Weights of a small GPT-style language model, trained from scratch on English Wikipedia: vocabulary 2686, a variant of Muon for these matrices.
MLP neurons of a small language model. Each row is named by its layer, matrix (gate and up: input weights) and neuron, and shows model dimensions 192-319. Each number is 128 + 24 x the weight over its row's rms, rounded and kept within 0 to 255. A neuron's up and down rows have the sign that makes its largest values positive.
After each neuron's rows, "fires on" lists the tokens most often at its 100 highest values on Wikipedia text that the model never trained on.

L4.gate186 [113 185 138 142 112 156  76 125 136 156 113 128  98 149  93  94 131 135 147  75 119 108  99 122 147 169  88 180  86 126  80  77 142 164  93 107 112 118 155 135 142 117 121 116 124 153  83 151 159  87 127 161 146 149 135 141 138 124  96 155 149 112 140 133 134 115  70 105 143 122 114  99 125 116 124 133  99 132 135 120  72 117 148 133 126 129 154 107 133 101 119 145 156 101 168 169 139 115 173 125 136  95 161  91 117 114 158 118  95 117 139 144 148 130 139 108 148 121 169  95 124 150 134 125 104 146 123 133]
L4.up186 [123 148 105 159 115  80  92 106 144  72 116 112 116 156 136 118  99  98 113 119 127 161 136 163 122 130 155 169  67 155 131 102 161 126 111 105 135 149 133 132 125 110 131 155 141 116 131  89 190 144 168 117 123 178 108 160 114 147 124 116 112  93 131 143 136 111 100 115  99 146 127 160 122 132  91 132 184 132 134  75 115 163 132 145 143 108  92 133  98 129  90 133 125 119 133 103 120 117 144 141 157 127 133 116  94 126 124 136 143 102 163 138  83 157 154 130 170  94 165 103 129 124 142  80 122 146 142 141]
fires on: "(", "of ", "and ", "'", "\"", "in "

L4.gate183 [121 103 115 123 179 173 161  84 139 125 123 141 144  98 165 139 146 103 102  66  79 108 137 121 100 136 150  85 117  98 142  96 155 120 143 143 111 129  93 156 136 128 132 150 154  85  96 137 107 171 128 129  96 160 132 138 131 126 179 144 177 118 172 165 161 180 125 107 107  92 127 107 133 109 116 138 121 133 104 139 134 137 142 172 154 104 128  83 129 127 100 108 163 157 144 143 131 119  88 163 133 120 132 102 124 151 114 106 135 144 122 121  82  89 114 108  82 104 119 102 148 155 119 147 178  91 139 140]
L4.up183 [126 112 144 161 118 129 115  81 138  95 123 172 166 137 137 122 142 139 112  84  89 110  89 101 111 125 119 121 112  92 175  80 105 151 137 111 113 133 114  96 153 105 119 123 151  60 111 155 105  85  93 116 110 125 123 146 114 166 132  95 101 143 138 141 132 106 124 127 159 108  92 146 131 114 142 121 140 139 126 132 130 117 146 162  99 146 130 134 147 138  96 141  94  94 150 153 120 166 101 135 103 126 118 163 108 128 131 121 113 109  81 165  95 167  97 158 101 124 131 128 106  96 121 113 145 133 190 106]
fires on: "re", "qu", "-", "and", "al", "of "

L4.gate109 [102 114 147 145 142 136 130 138 131 125 138 198 137 135 147 108 169 137 143 130 116 116 142 155 126  86 124 143 122 133 127 147 129 107 118 125 133 153 129 133 100 112 165 145 125  96 101 118 104 157 143 142 103 129 115 152  86 140 115 125  99 136 116 108 135 114 171 114  74 122 100 115 149 147 136 171 200 132 103 119 130 130 146 108 113 140  99 143 122 142 179 149  88 138 146 127 126 136 105 144 131 112 139  89 127 136 133 147  83 122 136 125 114 103 107 124 111 131  89 127 127 177 100 151 132  64 140 146]
L4.up109 [148 110 120 137 107 125 118 160 112 113 126 133 136 134 119  95  97 135  90 128  85 105 143 121 134 121 141 101 118 149 123 111 140 156 138 158 131 130 101 106 112 110 114 109 165 121 133 119 135 116 100 153 133  93  72 119 152 125  88 113 112  93  98 125 140 123 154 127 149 142 126 144  99 131  97 134 123 138 142 136 140 174 142 144 141 129 123 133 103 127 157 132 106 135 115 114 134 118  78 156 125 126 135 138 106 110 141 127 107 158 163 173 105 135 115  78 144 145 136 127 144 128 117  95 135 116 166 121]
fires on: "k", "g", "ask"

L4.gate554 [123 164  86 185 112 144 107 121 109 119 102 148 149  93 163 131 134 176  91 107 136 114 128 130 153 113  90 101 117 135 117 116 141  92 148  83 135 116 146 104 142 116 157 130  95 160 110 163  89  98 159 115 148  98 123 146 133 140 109 111 169 115  83 142 130  95 171 125 142 140 126 143 127  92 103  99 115 148 115 133 124 151 107 162 142 135 122  85 157 112 145 123 141 137 156 119 139 169 129  83 104  94 175 101 104 126 110 155  82 109 153 171 124  85 159 135 149 139 106 150 123 169 114  97 138 178 114 107]
L4.up554 [129 107 113 139 114  80  72 145 141 136 100 117 129 112 126 126 107 139 119 107 111 132 134 102 168 125 103 117 103 186 164 140 131 108  84  85 121 138 171 115 119 101 134 112 101 157 142 146 110 116 143 128 185  98 114 197 106 151 111 143 157 108 124 163 160 193 171 126 121 157 145 168 119 139  92  96 131  60 123  98 119 160 133 135 109 134 113 149 132 129 153 151  98 112 137 123 159 146 108 110 142 125 167 111 132 113 137 132 100 172 161 160 114 118 145 154 143 130 144 195  95 113 119  99 146 128 156 111]
fires on: "g", "u", "a", "ac", "ceeded ", "ak"

L4.gate283 [131 200  96 146 111 121 122 153 141 197 144 136 127  75 122 112 172 115 122 125 109 113 182 146 101 121 124 158 108 146 132 123 154 137 106 125  99 191 113 113 132 120 152 157 104 123 121 125 145 101 119  95 179 156 161  91 118 156 145 140 151 140 128 140  89 168 108 127  88  88 144 111 140 149 109 158 109 140 136 116 155 111 115 117 137 108 133 138 148  88 140 110 166 125 157 139 133 142 143 170 117 153 164 158 104  78  81 117  81 165 115 129 147 135 107 114 124 147 123 136 160 112 170  80 140 150 126 115]
L4.up283 [123 161 154 144 105 121 114 128 131 179 130 155 139 121 125 130 132 109 101 160 100 116 133 127 128 137  74 109 137  94 133 118 162 158 122 174 111 150 131 130 155 172 112 186 105  95 115 176 124 120 120  85 142 161 100 146 135 116 136 139 125 147 137 151 137 121 117 164 100 108 126 114 131  91  98 111 105 171 169  79 161 154  97 109 165 101 130 109 146 101 109 121 134 138 104 118 106  95 121 124  98 114 116 145 116  98  40 126  79 139  77 113  84 100 110 132 132 120 114 148 202 143 125 101 150 109  68 129]
fires on: "i", "ovi", "ni", "ani", "ali", "wi"

L4.gate566 [130 117 115 153 124 133 125 131  95 192 187 109 108 102 142 132 130  94 172 136 154 143 129 126 196 136 157  98 134 142 170 132 147 114 109 125 115 124 115 163  94 129 148 172 100 108 122  94 169 142  82 131 113 124 112  99 123  87 125 115 123 129 114 121 141 169 120 124 138 138 189 150  79 105 140 164 168 130 115 163 153 150 131 138 137 102 142 143 127 125 141 106 126 115 170 152 166 159 138 155 147  90 134 162 130 132 107 105 166 158 147  78 155 114  92  97 143 117 141  92 174  89 125 139 132 119 134 159]
L4.up566 [ 99 152 133 180 142 119 128  99 185 153 148 114 145  96 120 156 132 136 139 142 126 118 165 134 128 157 112 105 121 106 160 147 110 128 136 119 145 111 145 102 150 132 148 118 154 142 145 129 119 127 149 158 107 143 113 154 110 137 122  70 140 136 110 143 133 126 138 147 142 105 173 168 113 125 159 126 173 117 156 132 130 129 128 132 125 136 131 121 120 158 150 107 100 115  93 162 138 129 117 120  98 147 119 106 157 102 129  72 152 181 143 119  82 136 107 103 125 140 144 104 117 151  87 151 131 101 108 117]
fires on: "or", "spec", "e", "y", "o", "Or"

L4.gate39 [159 160 117 163 166 179 123 134 124 139 149 128 121 156 149 116 131 106 152 119 100 121 166 123 112 127 150 104 131 100  85 109  86  80 126  96  88 156 121 107  95 146 108 132 156 146 156 118  73 112 133 116 105 175 117  93 100 124 145 138 130 116 118 118 123 136 120 138 136  90 169 123 139 125 167 114 120 140 139 145 133 170 144 127 144 116 111 125 143 132 123 164 157 191 104 134  96 105 138 150  80 144  89 144 154  90 128 144 188 144 114 187 135 135 124 121  87 125 132 113 117 112 111 120 150 113 147 125]
L4.up39 [119 139 181 141 153 167  86 135 122 124 139 133  89 141 147 152 144 144 140 100 127 135 111 167  98 129 109 101 147 131 131 102  76 108 104  84 144 135 143 102 129 136 136 151 171 123 100  95 139 103 122 132 141 141 110 149 118 141 139 126 110 123 127 171 140 100 130 136 159 135 139 129 120 139 113 127 125 112  96 103 108 172 136 145  90 161 155  91 106 104 107 154 147 128 142 119 147 120  88 124  96 122 139  83 133 142 111 156 129 121 150 163 158 130 120 162 115 116 143 124  93 101 110 121 143 122 149 149]
fires on: "-", "I", "V", "\""

L4.gate159 [ 91 121 133 125 142 105 106 130 120 153 134 110 171 176 132  93 124 146 130 123 137 114 108 103 150 172 129 107 142 118 207 146 160 134 101 105  86 105 105 115 138 106 117 125 134 131 125 145 126 166 149 128 137 146 121 112 153 155 129 166 158  82 172 111 108 143 114 115 137  75  99  99 166 109 110 120 144  63  91 138 142 129 133 126 115 150 141 137 100 103 101  92 153 162 116 150 125 115 146 153 146 128 116  87 128 116 130 117 147 135 119 136 112  81 104 144 159  86 165 116 139 113 149 109 151 128 165 139]
L4.up159 [103 133 119 153 107 146 128 139 160 129 141 105 126 142 140 122 120  89 124 101 118 107 131 150 126 153 165 111 136 143 120 132 123 101 100 132 143 150 155 122 121 134 125 116  99 158 148 141 144  53 154 115 115 152 157  74 141 115 145 154 152 174  74  98 122 142 128  89 101  93 128 139 148 144 108 187 126 153 137 145  83 148 143 121 113 145 117  67 104 171 104 123 100 173 137 143 149  94 156 145 136 111 114  72 107 112 107  95 139 145 143 146 101 138 180  93 152 140 121 111 109 141 158 137 113 165 128 149]
fires on: "an", "de ", "e ", "G", "a "

L4.gate163 [ 87 146 152 149 136  92 158 134 113 175 122 113 166 147 151 141  98 150  98 107 121 121 135 126 162 144  72 139 123 105 147 124 111 107 155 132 111 152  82 166 151 131  95 138 108 117 108 123 136 146 139  88 140 155  95 147 138 121 143  95 137 100 178 161 138 136  88 151 130  90 100 127 109 157 114 101 115  84 120 163  99 154 119 161 129 121  96 133 116 147 127 146 121 120 175 137 142 106 131 138 104 153 161 102  72 145 166 109 125 158 161 117 127 127 117 137 105  86 148 156 129 144 152 154 102 132 148 114]
L4.up163 [ 94 127 119 138  97 143 150 153  92 167 161 114 104 127 144 124 120  96 127 104 108  96 143 114 122 117 107 153 124 165 140 102 142 136  86 135 141 100  96 161 147 164 147 146 115 112  98  92 164 131 146 134 146 169 103  83 135 135 124 116 150 147 121 140 102  76 115 129 123 176 151 110 152 140  95 156 107 118 146 114 158 108 149 148 136 171 164 147 131 178 128 142 100 113 117  99 104 132 152 149 130 111 137 113 100 132 126  97 176 123 147  87 160 118  68 143 114  61 106 128 146 134 123 118  88  99 127 147]
fires on: "qu", "i", "ti", "Kn", "Spec"

L4.gate760 [129 113 102 153  84 117  98 106 138 110 145 153 147 113 146 126 106 110 157  71  65 146 172 148 109 119  92 134 156 189 108 152 116 126 112 141  90 167 150 107 125 147 145 142 125 118 100 136 130 153 146 113 135 126 118 169 138 124 168 168 159 137 127 155 107 118 116 137 101 104 126 123 139 137 143 138 139 118 122 115 118 147 123 162 115 139 143 126 107  90 116 159 147 113 125 156 135 110  82 165  93 168 115 127 136 136 133 157 143 145 146 157 160 130 136  90 116 121  76  85 185 135 114 135 130  93 125 131]
L4.up760 [103 134 120 149 130 108  74  88 124 112 163 101 111 157 120 154 120 124 134 127 109 156 119 106 101 154 103 132 127 126  79 122 122 100 123 139 124 175 152 131 144 172 147 101 143  81 127 117 138 143 172 146 110 148  91 127 145 126 150  80 175 127 123 116 108 133 117 101 135 110 160 116 143 105 132 118 130 107 140  77 131 118 147 123 122 124 163 123  96 123 143 130 114 121  90 149  98 127  88 127  82 138  69  84 160 144 134 111 142 115 107 148 169 174  92 112  96 114 117 123 125 113 148 145 133  73  96  92]
fires on: "al", "Al", "I"

L4.gate458 [130 141  98 158 131  86 139 139 110 132  85 118 148 139 154 153 108 106 138 108 121 138 158 138  98 163 118 131 107 151 119 135 140 187 122 130  83 196 131 132 116 112 164  95 110 148 118 112 119  91 142 142 147 149 100 107 120 153 102 129 117 108 154 158  91 117 155 160 107 135 129 115 110  98  97  95 149  87 123 120 107 149 133 175 152 108 155 175 154  90 117 156 110 162  94 160 126 133 132 146  76 187 116 113 125 117 134  99 118 115 145 102 100  81 117 154 140  75 103  83 138 124 114 128 116 128 108 166]
L4.up458 [149 140 177  80 116 113 114 145 131 157 139 140  89 133 163 141 131 139 155 157  99 155 143 142 104 118 135 149 150 130  97 140 148 153  97 112 146 118 102 110 147 123 144 110 151 133 109 158 139 137 128 113 143 155 120  92 116 119 125  91 143 110 141 114 122 114 132 129 108 139 134 116 122 110 140 148 137 113 132  91 158 126 117 106 145 110 113 192 162 121 150 136 114 106 101 150 116 129 139 128 108 148 132 145 141 145 141 138  82 119  97 169 104 119 134 139 145 146 138 147 115 166 141 104 114  87 107 157]
fires on: "al", "u", "en", "in", "os", "lim"

L4.gate929 [119 167 179 160 158 118  98 153  87 175 140 136 143 151 167  88  92 171  98 124 120 129 145 132 159  76 129 133 153 123 139 100 150 111  92 150  90 141 148 158  65 121 130 160 137 119  97 138 158 106 126 175 135 116 134 160  85 104 109 151 156 161 120 123 123 139  94  68 107 115 134 121 131 132  86 115 159 146 148 135 140 120 108 129 119 131  65 138 115 155 123 161 126 131 118 139 142 111 156 160 143 143 134 149  96 144 122 162 137  98 122 149 151 126 132 141 127 128 101 103 115 150 120 128 146 122 133 121]
L4.up929 [165 166  97  98 166 106  89  83 119 157 148 129 147 131 126 117 106 127 134 145 139 109 116 164 138 112 128 154 112 117 107 120 160 103 115 134 137 134 112 135  99 144 108 142 124 133 119 120 139 127 102 117 115 144 124 130 124 154 143 129  93 167 100 111 161 119 125 122 101 126 155 146 102 134  65  86 151  93 143 135  79 156 141 152 128 134 155 147 114 113 116 158 135  81 118 134 100 152 158 144 146 138 145 123 107 144 133 101 183 122  97 140 140 122 109 132 126 135  95 134 103 147 121  85 168 118 158 119]
fires on: "er", "of ", "it", "in ", "t", "et"